Weights of a small GPT-style language model, trained from scratch on English Wikipedia.
Size: 9 layers, width 160, MLP 320 tanh GELU, vocabulary 16384, 4.56M parameters.
Architecture: LayerNorm before each block, biases, tied embeddings.
Training: a variant of Adam for these matrices, 259M tokens, 7905 steps.
MLP neurons of a small language model. Each row is named by its layer, matrix (down: output weights) and neuron, and shows model dimensions 0-159. Each number is 128 + 24 x the weight over its row's rms, rounded and kept within 0 to 255. Numbers have three digits each.
A block is one neuron, or neurons of one layer that tend to fire together. After each block is what it responds to, as a language model described it from the Wikipedia text at the highest values.

L5.down0:165122135136169145133138162171152145137127130132154093166143105164113104164118087148103114119151187138098141147082146128119136135109148120095091115161119116118158136120181085140141145135089119080129080100118181114177136139113106136156100063147158120153137125158141133141106105128133135148142106126113137075152141106114111134117152111026158124124160113124111101117148143118130151122131132143104095138145145110128121139143121139148107128101152108112135109131128149133106131110107100
L5.down3:140133121151122124100109095152101110114145128197145115126113132091169132142139137151145141104089084114151121121122090148127167095135173096170129135149136110160139154141120108069154127143143147134134083184168137170168095120159136110110145155143142114089125143140118126144167165126103096127130148107150111091125161111129142087162114132087103126135096114111146118093110158131144147111133112119148140121135100155148131096122170124097163086135184103110134149101142095100133128141113106
L5.down16:105120093156103138113126166063114131116149109094118111120092116106119151127133157152106146143131184138130155132137123110125111106138129107109133143151093114156155136149138117135106148137114124127135142115176143165121157113043081130114132128110117101152150137185126085161104118139082089116113167154102134120160138121170137126126134104125134146107118150176170114128122133094132124115074105145151134109134164116159135181134155091102128127130150092090123123129111097127122122172148167
L5.down24:137154125142110104141113140110184116149124143133147103138097172147125088157116127147134109156128127147093184143115102191159141142101110094119139169148124111118122107099156150097105140133103172145106106118141153144131124133169124109085142138127094131138146136095111123118120177155148085108156154112119127146144114114095164098104154146101112101085105122141126088137138117097130139105145155109145123134097096167131115166156136128172104128157085118098130060161108157092131137113154134
L5.down46:069142140079183126144120142103124152168135119120139104169146120138152114143154130145117141103130131155120124146121155146088097171164119102072138127083161105137132117124139123140129172130111145114137111099142126147121117153093127132081120149127138109180134144148119121156111153112123132111162091158149123124104115120158131137134156117040117109126068122136142120196122142120078162119113155113095165118167107115132141109125124118107095143124107133112122130123110112148194112132127125
L5.down66:146080108131122144159134109149089140109164131124080138114175131109133097165153173115150121108117089122118124193155115163145109144130139126087143100126095134129148175098123168159123135144119104104130118096151151109102141116164110129145117161139160132112101163120149139133131120154156113141130116124134141141087114132101142158140127184098110104112137141095087177133086129130147097130133095117111136155140137107060137175134120112140089153104105166107165126144104123112090136140149097
L5.down94:140202089151123093154107160134122125143094099163101138152172176147143137102087120125133126124162098157119140110149135127095160119115128143141121108151091134103141125074098127149122100119123127133105103163125144100106135101137039121156116129133093108102180150114103097130118155163145123130116152125129135150126144147129128115114128126173123126117136136107138122108182109140151114178123157110109157129131158088129123071129120098145132139133162136091094131121113140128109182151130157
L5.down127:153168116137111141104121163058174111171129132156132138100128149134107149187146153119139127041102115115072144158133108142155122135148128104109150141118091134145130108101092142070182114096147167154132118113110158142122141110151091126091131111106092122135136130157117126153138112085134107135113107108119106126131102113142129134159147122166124119153117121137133119106133122085157129109077110126131107136126123116154163086133136162146181109136107107168158132125120108126133113141103154
L5.down130:141167114138120085154125110120084148155153123151131161167101111133103104134124129105179115150119172149154128142159160082108111129144149130111103160133149115100129130128104066085118116118117113101133126124163145116118149127154102134099135181113096094162124143156128121078182186100134096122108122113129122118109115134177168122182103141171128116152094161115115101091120114136135160109126151112139151115135139158105121100151141150126144131139126118069126107130098135094166125135149140
L5.down142:128105141122107131117119115080130117142119162149130147138142123173152174123108091160110136108098199114123124104127106081135118146144147136103134100098139149095105159128168122128118118123158108131114097142154115141093116110157147142112119152192106108077153122095116102128125144129093096119116129116098130164105170112118105178171122172124125129164141143113141160110173107146113121108126145092124120098165188073101127108100146131118095123144145149110134125137164141123132161145151159
L5.down143:122135119110141082159112138144115169131151144157127130160101155119132150147151097148120133120140142122113179124138104146129161110092103118103104118163136151136134175129115133152129165128089139120141127111094125109108100133195141119134133146129091135150130169101097131096144127124106090119131162136116130184131115090179145143175104118120126131134148132102115130172117128147142070082094166052111108126132138134156146094151139141189133114150093095106148125112111100093135106129113132
L5.down196:099126113116141091138134150077135118157128078072116176136105166119148163117113089100116153104118133120154138120161109137171118147182164153084118127155127154143108137127175141150139129136085121100133119148156147115125136101150169100114131137154088108143150159159148123104129119144168118142111155135160127137143090113123087137128158118077139125113128089136132128077128133096147116126171125082092110153088118086134130111146158153150118129104082139107126132109141145142144107131174143
L5.down202:133102160125144145122153160151132187115067155117116167116108128089110139133125113132104136132157151100119140125095157175117110141120142156058156101120145142138154159165158135140131122089110128142141126133106155114148111111162110139110138115103118146132115119112160125121118180105134135126143183134128130090162153116129140080144112165099138119083157156128104152144124150172136132147138184110148124105122103117107113155163157084106148113089152099068122095132153160115111120120110112
L5.down283:092136128115167117151093134128085108144131146134147125127177181076147121086111123145142146159106155141110101137123122103067141131186125109154139169145150110146174135111157140124093113118146128096092098097128134122139118106123122131159120076172142089132134115150117105103133125149115114120117112149101125149112163141133131093113119199094154097168115110125098182128102138134128131195137136130162160116151155143126131134155132093110118105133154122093139110123092137127150138112117112
L5.down300:159136124125112120142126114136109116183136132115111133139140149098114198126111127140142145103097132188133110138134122133111168097144104121117080154125089149103133159145169148123127122141153097063129139128112122123145131164159137128118092168161122094145136136156046145121132100150127142147132097121126130129100138115159107170085145153124118123104113131124142102156099101168096083198138105109125107085141120097156128107137117136146129106098132130178099136144112100103142130125132156
L5.down305:127163145108127116110126169121136093111135123130169118157101146170143100150155129142105144087137104128144139154132129138079134142157154143137120110100146104130131133119131142108123130136160120127141165149156159113119121089094122053094138177158142119088114105106123118089130147159145125113107126153127090107088113105126116146154131143034155140084090090117149107145138135118100145123151146148125120133179134138110131114108137162139111061123169141112149139090153130147130107147162122
Responds to: Copula and role words

L6.down240:150141152150118121056096103116098126123143149112081160076103101109145127147140146137123085133112119116131123169143125148182118110113140134128139105136132083069148110144136163140128152119136133076134129106127085123123136114102134163148126128135131143153154156062115125104103139168098131131160121117134149172110149127122147126142122110173135106131127130146102142144139157169170129146115104135127165159140122158095081127089169162108077124075165135132100122149110150134122147118121113
Responds to: Wiki markup structure boundaries

L6.down275:170129181095121111116110126135097115145131110140122098157116120159132131120116126160144130130119132144131165134090083080106132140163106096186160110114129128106127155178132088115134180124135155102116128138130128129121125086148130112155112110128126086112108126106139132127124141179128123119161169113119117136126134123116113141093183136127162148152074097124175114159124107095106111118120139088087142122140116149177156135143121116147091103158208152119121100127118122125141172138169109
Responds to: Digits after decimal points

L6.down89:139146090154163083153134114133086136193116124133134159127115103105127157115127128140083144132105142118121126163158139126147131145109104110119140108164101102132127107097104113126127126139104121147085134109174145138114154141128136092163096149126146148142073139152094152143150115111154108099161151110170100111168149111124162104095153154146098123136089133124074104134087135119118089117144177093180092116156102128099148131129108123119099086171112149107125141163127122128100171136129116
Responds to: Predicate verb after subject

L4.down163:125156099093113141125115097101110143125126112138142176096128121140150101136156162122142153132133155091146111096175105126121131116112066142125142121105096143114161146143150136136124153105126133108116104145180133114143096129128158157101137178110118135130154090098090089111124108130134134087125103131116066145117172174141133125148149132164142145140133160123092084159134142160128121122117130103172115130147164128127109143131111117098100131099078174126129130108188171152151145177140162
L4.down239:101099142146155157125109187108112089131095134107126142117117105115090126104149189108107153087128112144115166162185100133117137128154109173139170139155164126179123119102130151117196164072133102106125150141133094108127159127152137139152140157151120110125128119120153145141136099143150136124128115107145069105114109126122121132164137128145152136137083105128116100130132142153172153105096144147103107140136112136138144152097117143101154125103149128124170086136129133090088098107126106
L4.down252:192147098112158129119133115157090136114113116112143150156082133106154129104117147122118118114115149084142147140154155126117077134125087083154127131165104118069113130162076106094114152115168150136125122132131141143109141118126130120105130166147114125128104132148145112107174153159145158105148127121092101170153172088144143111170096108139136166126094128144148157135123111110124171103150132139064139103102122123162122092118117140163094132119176145112141136104138121135169137154101107
L4.down304:121118134152101139158137166118136127121112137140140078108125145144101177107144080093115134117141121100101142120151101154173120128068099127136141095140096160145160097143136158130153130116131104142115137127112096124168140121112124142138127110122168140101152106136124137120097093103145151155102157113130169123164110110126075140114156110155115140121147090124173157109156128101139101067149192135131137149137094088125090121117094136143146106137165114180150162164142132125080125108110150
Responds to: Digits inside numbers

L4.down165:152128138158123157137146122126163120117124119109125097109145102161140172132138136099104122136132090127112143122110148145093083105075108122104142174126104164109144125153126147099134150127112148213139089110097141118141145097093154192120107145115118123132125088125130104148119151077124096137091170096149150137135125128124119180132134103130098126100118134132150133117134143077151162141179158146091141085150138105097162142134146148133101139069131133123121114130154152086147134127152124
L4.down180:117098107158133137128122115091155116112087143160106109166132151095153123120138142140156147107153102107126160107112076139103164145113095142129193100162117143149121156103131120110143131151090127098098119105136167096133146133164143122123128081188138123118172108124151089160108088137142136139114114143132137134097117130116161108125156145124134112119125122124148173077110135126163140123141153135132144140121150126081107174130138088096122094125118111134147199154109078112134151075114133
L4.down209:101103130141176127095147150089138145169127144192141141160117135115098115129136188127107109071121113094135135140134147122127137138133117137129103088112096093163149116120120176084126159110140147132145147106146118143168144130130134128119118148158136122098080156098169156176117117179166125112162079146160155175162136131115133087120122147146112126073154133109125105116114151133136138091119121121149130113147109128097119091100116128106096098155090113103119101138115108105123135117098153
L4.down210:136125115135103151137117082133153073120122161103105099163146126168122142140162102137104118136114123097131138162166102105140144095135137163097124069102142106124127146162109138167132139135100102111149128089125129157104141088153165107120125158126137109089163144125135132105105077140146145132099143113128119147103159137106116175090137108149124124142152149148143150122087129156124084140118162120114124125137181122100092137148163137121130151081094080154111154161180128101159159149107109
Responds to: Wikipedia section-heading starts

L5.down32:129103111121117136090130106113091131116148147106128152117138063115106120130155097125118150129160136147109156085126143168172092127143158088176185133121151127154145104139132118109148141087100105167122140139038145139087131135149116145119148122144147117127122146089072112128159138124108100100136162069126098125126155128111113145181123139125145108131089127118087143139141118135130156136126140102081098180132149147115137113102136111152118126128176145137122109148132123157110139133157147
L5.down40:138157106152139150162146153109135151196181117114132178151106106114156113116137151147120111104137142156120170128145128132126102153166098129127084119091134094143146115127143098106148110173119135106116153136102140110119123148113141158099118130193199137148122127129136086148126107127099133110147129143145093070167128156145077134120109112124134141162094140111096112172146119089114111102104139107115144114158102080151148115110099105135076136106130117110100134146138093136140122127118141
L5.down65:152121137115123133102173151151144104074129132131121157137090162162115134097103150128106153128093143080191126156135094096088146149151163139100117126104141141076098102177131125118117123137145132124179144115163105133089132118109168132157107132083120121140135100111140136105107097124116136108127097112134120126126158124084138144128132136201141150123138135154160135101101117148114153168115143181131126130125154138121122152156127123140076124109124107070139120101102166157157126107134162
L5.down101:115153140150149108132143152108146107127056152117131151061156133158129107144085151111078142111118151121114142162117101171135141122131136129122156103107117133064176082160099133059160118128126132160125138103145160106146158098082129152150129108132132145137107138110120139132081161094137106163112164114119137106148125128147152170133129137144108142140105134133141108150145092121110135141148138137121155110143097155091154146117101142159129105164094093138177100128108101128137095134148126
L5.down149:096159107156110120127138123091124125099121106094127117128101130077137171142106161129143118104137119121107105150124113181143123130114133122145141171098136125159117171111117159140116161144135139138110160100051131153142110167117130091090101136133101151155124109161193098094140128096108115105179178107111115143137113116151164090124099148123152147147114145098144155106122125145099155149122139128133133131143156171146132151150146135091152130136106107147151119147165050117126128129119156
L5.down151:086119134119128147102145194151120124162091138143093097132147107149114132131098174106128162108156115120115145082155109160138129099131140154140122152138111122180127069138126087124126130138095145088118139140056176107135138139139157111144109148151145123132100136136131105159126104139100101121129129089135162169163125124113149150145153123079129144094115090115129141144111106142143145087105125158156163110117115110145113131086143150126137124130078142107136144157121120116078172127131077
L5.down154:124126131134116124146108149145105127106104116107180107067162157112125155140138143128184110118124078130129152120119158123124100122130099160143147144156156139110133129091142143102110160086111096152121174127121108104125082106104155134187076130127149152119145149115083101155136137095092121148134107131137131087097097113114163163106110128151110120167087144121147131154127146132149108113139145109167133147118149131095138137125127170090138161099121142134124146084093163131173104151162164
L5.down165:111098132130109107162117154125161098110123135133107129141122134139150120154075084120151117124117139091080141119126125124141125105141118172174149157171103154134153126110147099156114114119138076108131121085112180152146131146131132099120117152128071194132126129137121183100118082141122145146075082124126169113134152127097137112149085125155095107169112127136124141109113132122086149170105096136095138148139172114148130104090116119160106126125112156154118140127134150138126107157102168
L5.down172:150195129130100108172144127143158135152119147153151110152121156139133088127094134142079090133143145100129155141107154110168174145123111123136154133129130115108157128134153111136154120075127108124133077102160134154079099138117124100149127136133080132141116131136073141113147167147073147119132108147145116096140147146117154150108106126148125115084116122160134111129117063158102110143123139120128109113110088157129128155142107153130065111108112125126143159086113085171156108136106139
L5.down188:159109150133127125127130143113151102097137128143112114154125144176110113149140110123144138158172134148109136101108135142153104147171140160110122116102133156148150142152090063145137108106195137124144138175161129156101082080111157099092185147123119124120150121130121056117138146136093165131075117162127123120125121130117120167130126122094130118125132133145157091106162146125124188123165069120103093105124115095117129132136127158116137135108112163125102152144152110132126121169131118
L5.down210:110106168122120132142111136154078154133129144183150120141124145101127108116135122142122194125099094085098141135111118166175131119112147128128125086117121143119158065149136097109145094134112111124134107132130176120160127135134097124126116102073155118130088103125156139123185111155150180091134121131142127146167131123092106141150093167096096154143147142149119122152128112129162150156094120168087134110113098103067153135124127105162128125108132101141138138101110114101113150117102144
L5.down246:144148150132147114124122116108116141101133126139124179126119132096084142123120139108125156123147114145125135157116088123104175172107142124094142075096106124134122142097075172136090133093156123104167163128119118123105080121069136103112170142138110142132097140121154164121114134139135106157126094131099150131114128149138137096144156120120147100151098113120141111129163121168127164154118082135119095160147111171122150161165161129104157107203152163181127142118145107127141101141133136
L5.down249:167129131102112118099134126136121131132125162137101145119100206140141119130121106136144079151158126130127100125110087086146114124140154113157110159127120072121142099143136127105120159136135061122091164137145072156186079150126100146089143097118145128116119149089117141135125142135096151109145140106123128153127121132119102116113125140128137156185128145173146143111091152118134154142116153144118142133075129127110083121152089145090133172153148124168142103087126128123148127095143155
L5.down259:133109154152089130073139158131083161134141129122153162109101085133158073131124096155118127112127120108112126149103105157180143118106124075151121160133170185120109115167123113111132112089189174128123127152074105126127130120115160134108105108147118128087135132101125167105135135123128118102133131137131129125173108136097126108089079086138132124170148140125150132176138140133103147135111111102146144092163138132139112112107123144158106099136124152171119111111158114121143132133139181
L5.down293:155115146151146158112109179133107155099128135139100139106095146102138161125122109123116128121095152130150089092159159096112108136124079103095160126146152142131098133120112099153141156120140100166116126133187105116131112136083107115132183113085136128084118147161120172128121168087134145152166132178166136112152143149154132140118107058125138112129134131128123147116131134172124098099110140135136160108147119125113091145099167100125141146129150116193140097082149124122143139139118122
L5.down299:122145119100159143081113140109125106129140154144084128104151138114125147122144093139140102109136127117089152170112093148131069141166111097153095154111084158109111150168162154127148162135134174155109128188151157113132114085128151121143109145136125123140147192150134101118161136145132138125105143119121102134120128143153101207113130128078108122150134117108090168112118129136100120091135097145118099146092124127110118138135114072163130122120165097127131121140141090106101162135140137
Responds to: Structured field and heading words

L4.down60:128154170141130140145131163120119116161121188126105123167138127122119135145132108122130102117135132160068133152121111098113152127151094095137156159111115148153104128142102155178132113134116139131162148094080119132094133141161093140107147096098171132151134162097092111138137104121135100132124119096138105160161133116107121124157173119070153115138099146114139110155132121103170097107133093114122118132130140096154127176168118117167103181137090108161136100100082136115136150149085148
L4.down96:132126146137116092110124115139095133105104110114142122124082104117106125123166132174111156099151118148127129124156109104174149141147127131147104134138188126107121144099112105077136160152141150104130113127166117122105135141150161160115172118170132112095157108116133089159154117133091156104173143130129124111126119112120127107132129154075130156114111117113130074145111100126120181115172138134107096092165101112141178143095133152118152064111149156127122147132137170111180103133128087
L4.down181:114144114084136082140123116126137132138137143123135128152116121124101141144164125111146167120149104130116113146081139110141131121153135135121098168131165159149117155099086101116141140187122146157187126106155108153160153089167137133032155123135146091138130144164134160129149164103108140119132144164113076152096133157159115104165110099101121113100099107150150140144135142133156103139111124113109156116149119125142108101164132131130162128105087123137118167089140091153140092109125132
L4.down288:112077118094136154134113083119083164136164126131115138156118104137110131150153115085172128075122117129115122176147108113150121107120066092121101071155134141130126126137161179144128129118139159116117135115110138071109199127155103078136137124112136114131136116127141136133171097152145132131142147129159169160142126135105135112123140147105081120098117120141123125169149091123161132145129169103118134098128145095124118164112111144159163143117093153122165163147094121121147111147152123
Responds to: Copula after subject

L5.down7:145104139120107127105142149123159141107158164136123116107149152170121111110158126101153131152147159149159140112114106138120140120133095149165085132155091123126135103107138099136102177130101144159144123116172130113147120138156086133108157119107077149115156140088108121136101132166116150085120152140151136150161140132115158128128077089148136111141112153091146093126141128142147136071182181115130083164126126105096107102131113133143127076133144090135135082142123121102138183090136106
L5.down35:093159169100120132122143155147085099137157173119165125182144142146090144126105130114128139151133151089173145130154121148111123149093120122117142118138124127113096113166111125078151098087143136138151126136119147123126167132129069133119142091087135136123102089159103133118123111142168127161122146100139138157141113127093159156137173138109166144091131111142143121097154135086131138092116153152086124133123083078155131128102129091099141129148161128126138119149103053143115150106124111
L5.down43:131144113104130151138124108099172112124149141149144109105121106126118153132119122078121140170139128070157133105127143161126067128163138152133157143175155099124103134096116115136102118110135110170129114140138144135103111153157115165158139127089125085149169109129136110144122128128101155134168105168166115093119109082076127154136138158158085148119092096126158126102145127161133151116127136127122109164097165160125107084150109152131135158109095128087126107161096118126164122096132176
L5.down91:136140122113119123152129163147135177139166122124191104135110144164110127140158078120147150114109149064145096100145151126064127140097114116122170141120137138130164089134138138126154110122104131132155136113190123127174129101118164114133154121148142106139135145112145143122082125126084146120154141151106134125140159134083099113190110104099123131088113172093101124127124145114079124115110142164187103112134126104117128144138106138098134160119140119121121092090154156138125110110114095
L5.down118:063167131132163094127126114143149151115118139167145110118120141055139137145126120191152135089085116134084127154134129134151175136143092093177155125118122143121149135106103179121144132113106153146139126142131140144137121145136157133116128078139104142111120113097143101157138108085130109174135115123084114079105113104183148119103157113103126156094088128127126142179089142109106123132132098121078093127137111126126133139141108119133149137148185131125120112127106122151157155111128128
L5.down125:149146097118137112137156161130131128102088117123166107127117155111117146106141126126133165063111121155114183070092170137149160153137126124136168130144149146117134117082114163120084136111061125111152133126177144096127133149142141114142097125081085142147141152180137125129165164092139132119134109116115138102131143113140149102110163093158107116122108084104094114128168101122113163152124130146134102134136160156111087147139139129141106146139126134081121152106099093146164114145139124
L5.down129:103140106153102129132126093178117137139134106112147148109141109113125111110091142125121119126138126091137121094138111145160125138133103162159138098101129080106153150132104130124153091112127103154158131116095114154139153157129150138112155094149109130101129141126095166106096155148099151175095113156134101101083163128168155164179115080145111139134102115099128154140124175150108129151125155177123141157100089081133187126139118130091102124109153182115167143128085103147133126129126116
L5.down136:104137136112152178111136155127120157107135148129166126097098141127104118146078133162131119118157162165157114110128156115134113158126144091160109110112100141144156095099117125110108138140142162135133160150135127140149137143113111148114136091108101134087110137141164155142124173129078114131112111113087122122157104159176182131127132106145145138127103141119100138132151146129101150129131126083134074135098134140094185131178130129133102134127134141060132072118093123134161143142117058
L5.down140:118119105119152094122165124103191092111121114152154095138088106107136173097122116148133151099136085160097170109171153154159153147179124121152165143107125145137128102127075146131151132146119153125130129163170119114162087131129139136115109127139129153134126122123105120144170127119079129143155108144098138109128111081131138156142119128061116151135126106143122166134173126109132157122183092120173103124122129135149085125093119138155154130120092104132154148169119096123096128124118114
L5.down164:069098136119097132134142128166119144122090140127119133144119107109165123113128128159147126113162134081106158129135097129062128158158175161203151138133121113128152139171137132106091116147129145112123135147063116139154108135111114137128124115142132129118156110142185151139105125126143112166079109106115122112132113149164154085079147099075138136131086126117185135136153143109131145169159151101113152092127124108123128108131124091122140144119118112128116183097121144132141121136153100
L5.down191:103100148134102144098139109115165125120116139119131169123155139115125138122139111159139125109158156101130112121124158156131146141159141132147183110144122132132141136118126117135147112128127140134140085108121110106150150113116113105087116058148138122135113184102146112175130171077130137131160109123169114160106164087123164124131184096162084091077144105137115114117107113129130124113166137092162144141115102153133141075155135109150148166158137136094102181158097088148135109094133127
L5.down204:131185126124120104147107117098161146126110152135134117140112128102105095164109125149129153152120172118115153101108169141147140146173158111069124124108119122122123070121111141145095125092123149111111119153145124112142095130127154120129064135087122155158144147134098127146162093121131088157117125116117124129125075119114082112143107170096162126148139139108140128106124095097115110168164117148117106139110120185151164108197130159153130166168116122155114096124121124117152101105118151
L5.down242:141112140123152121132099140108139115164157113093133148152071158098111120131158123164157145111156145225101128106129118119104147139153115117152145097117134138150135126100141118111162146152128119107105120113181108145140122149164112124083168088144109122100166151131121094114135128091170089096160120086120145151091133121106138125124128132101144148099103174084118158134120119131133115128111143112087064123130162111139107112150117108104132151147143153124134111153168152101115101164155117
L5.down251:160159180145111141161131118127153147067127127141156143129126100095121125133109153166140123171085170114131152130107145068145147145140144162141107102167160117079154108151134155110117098115138145113125125131097088142140111110145128144124162109125098133081080105134119132147111162084104137142118143119129108157128115143143129182129082089089145135099150093120077133143148125103144144123182128156137128143129111134110084095134121141155134164101146140107128119153101110105171105113110106
L5.down275:136157099138129143103153141147129132065122119152143137133096127122121112101148120170132133121106131123085131155099168118164137141176171091124160124109103142158151123107114153088118131168105143104148145133155144094187107113089126163105122129139116166160138151139111125111105085109130106143123116108096087120132129116127175084145133175159107131115074147097116163134143116077134147119109129130118067159156125077130072135124131122114132125141125156130144155151134110135150098142166131
L5.down298:184148144113135134144150129121117094145153149090124129171116151161115122142121162146129139108174122091082151087148136095118121152088176062134131091121141117131125122150108123121126102143117121141130101152074139164162082106134132121134140107123093123085176126141140103145159151157104116147101092112117136117127087164089117115109133087087138159128122161110105119118110149101126126106128125142100105136139149146116127134117146104103149140142115190156099130105103100146145181122157167
Responds to: Decimal fraction digits